Weights of a small transformer language model.
Training: a variant of Adam for these matrices, 12994 steps.
MLP neurons of a small language model. Each row is named by its layer, matrix (gate and up: input weights) and neuron, and shows model dimensions 0-95. Each number is 128 + 24 x the weight over its row's rms, rounded and kept within 0 to 255. Numbers have three digits each. A neuron's up and down rows have the sign that makes its largest values positive.
After each neuron's rows, "fires in" lists the words (lower case) most often at its 100 highest values on Wikipedia text that the model never trained on; "fires on" lists the tokens most often at its 100 highest values on Wikipedia text that the model never trained on. A number after a token or word is its count.

L11.gate26:144152151137128090107133133161108149118149152141155154135122135128128111131133152118190122129112157153183120137134115163135111106146149120140160164081087125129124141144130118137126080111130115133100144123123167148140112097132159147134094108141105108104116144128132139192106134127108121103
L11.up26:127118135128129136114140102124111110105131115114131148127092168097140140159146096127174149162111148124145149146157112147111133121166137096084136181110089114127139119120120116120190147144125095146103132175197096095131194129164131142121122085145117128101130158136127119135094130090154111126
fires in: "a" 41, "was" 24, "very" 8, "most" 6
fires on: " a" 41, " was" 24, " very" 8, " most" 6

L11.gate99:162152093134093099148105155142124146146142137141147149142164135083156124091150140152153144135117146106137115120150183126141126134122133062141134131127124129119120102116150084106141133141135112126132178115107132147126121135115157154146122116131133146118128135142099175135112134133171153141
L11.up99:137080087133152143137101132134117091116167134148145115113143135106121123147123130083158115117153126148155130121136114121092104156114135123123093120136182158141104116083155129100166103155130106127158111154117083105142151077191113182116175151164176135080138109104118158109109140138110128098
fires in: "the" 63, "a" 11
fires on: " the" 63, " a" 11

L4.gate587:132170139099093131164145117150131154135127134144150122104136124162126137101163112100143104090095124145157067137106143181131123138135140117151153136127183129117105153105102107114077106105136125119135120130110117124189141152172152143092117104130140122105138151157113179115122122135095153139
L4.up587:105132168110118170144127115137141129114128100154142115106146153133156104131117126135157119126137126131092125131147105124084160142114125156145154125107144132165138088121097113108158139125187117195091121136119095098201121119120121169117100054111123052121118157145121123166129156147126122117
fires in: "1" 32, "main" 19, "north" 6, "maine" 5, "maintenance" 4, "premier" 4
fires on: " 1" 34, " main" 21, " Main" 13, " North" 7, " Premier" 6, " Bet" 5

L8.gate274:116125161123121094159104135086105105115129111142161145089141169094137132127123158138152124162098101113132130128130122124146151149197179123158117147116146146134128109099151139111139121096127109151112110140122126109091103112156122130106187111116096117121150127107149130143094140129135135112
L8.up274:125121139105111146141180142134120146076127126142151134144111136125134138162112148147180134109128128141126115132080099147125145165144121125143119125116111129132123124104138113129116154111125101087127115145096098096075156112145123118116157108142132147126155115127130131112177126162130170118
fires in: "in" 51
fires on: " in" 43, "in" 11

L6.gate37:128108137158121135162152120149146144127134164104109135153144098145119109189102113125122174137147140147155118167154107079089132107119189085158114139150144116144162142134138074149125142136160118106137116100089129133155091072113140135132150124118163086113170171155152169131114137114141105125
L6.up37:147130124119114103151148151103127135159110114121135133134132186129130120157085132137178098162085142108121146091117127137135147083182130131140124165191089144139131119128150098101128115101115103130154108093136166179129151087130147146134150095097151147115158145131114117100097145135101149128
fires in: "as" 71
fires on: " as" 71, "f" 6

L11.gate92:113152151130128138187103138134131191124150097118141148100118123140136163175129100112150167121147141141114151147100111145138153146158159101073120169144138159104142111141154170167112101118100138151119115109127087109108114110154144109143124142144112120114146095127102120152082117074124110123
L11.up92:143153149117122149146119080120152121131169144114120147129135132129193169137100139174138128147110124137145135123121116141187124107094127093151110117136149110063114072157113138159081133132107166059120150143116116136150131131130133136146082118124123119127122120110147130113113130130114116140
fires in: "in" 53, "despite" 8, "with" 5, "got" 4
fires on: "In" 34, " in" 16, "in" 7, " Got" 5, " Despite" 4

L2.gate501:138147138136114121147171115120152124115169133107107133114168113158145103115121112161146140115168164119175129087114100122105101135133101107153123130087108099125148120115105124102123112163104132073120127105121166111126124131136134153068136115155132150087119139142157164149151116123106154083
L2.up501:159162143148125134098131101167137102156141116121087144143125177119160135156137168127144128148121143096179110094124129149119140133098121112096165125133133102109177113091125100123126097143137110118145154132136126099149146101147106133107117097136173154105117138165154126118149127118086119083
fires in: "main" 17, "well" 16, "early" 15, "late" 15, "mid" 7, "short" 5
fires on: " main" 21, " well" 16, " early" 15, " late" 11, " mid" 10

L8.gate222:117111137130092128118128136155159122128160122106142114172139154143177098135138126094108130094128136116153122132128172111136136097106164123107123092128083122141155156168148083116107132117157129132123139164120093125159129125145136115126151093096143192143113100123127135091098159098114108158
L8.up222:119121103085116096144149116149150185173101145118159173113142123117128139151124170098140140083105111136126145138147117149115164126116127144115173177128136131151144160100125132121099148119165113142152129125135110165169112115189187164160133155151150108144159131173135182142110149095129106117
fires in: "as" 23, "made" 12, "considered" 11, "not" 10, "named" 8, "it" 6
fires on: " as" 23, " made" 12, " considered" 11, " not" 9, " named" 7

L5.gate155:194111166141141106143135119111147111137123147112142128143155120141109128116141159131117102122091100169125140140118118142136139137183123123130126147103131140125085122083122082152154151169133096118148112083143127139119085098156121129128123103108090096147132149221127154126139148104094145126
L5.up155:111095084150148162105144116135132125133129110124117121136171073137142141126142168127122083168151134153142137130129130125158089119129145105151106154121153159131131158124090103165139078131107165133149129172107120126121174129113109128157171157143117112137097140136123161141117156168091092131
fires in: "reported" 14, "was" 12, "debut" 9, "announced" 7, "location" 6, "medal" 5
fires on: " reported" 16, " was" 12, " debut" 10, " announced" 7, " location" 6, " medal" 5

L4.gate487:106106138127128114094136133110124144134172156179127087138136096095103137161084123113121096162138133176176125149156124136151139122136114089132154177146114124083145089128129112117138153102121149147106119115110138119116122129127108121154170118112108111115128101124098115093093146141114150051
L4.up487:119128153122113205116134133115132141148086148111143104119158157143150138158134119090119154110136130123114136126117156095111146124130131163136153121141138069161128131146105099110112189135155126103143125134116131152119145120113144095118128104155141112124164141138094065123096124076125158132
fires in: "by" 22, "as" 16, "a" 7, "language" 6, "time" 5
fires on: " by" 22, " as" 16, " a" 7, " Language" 6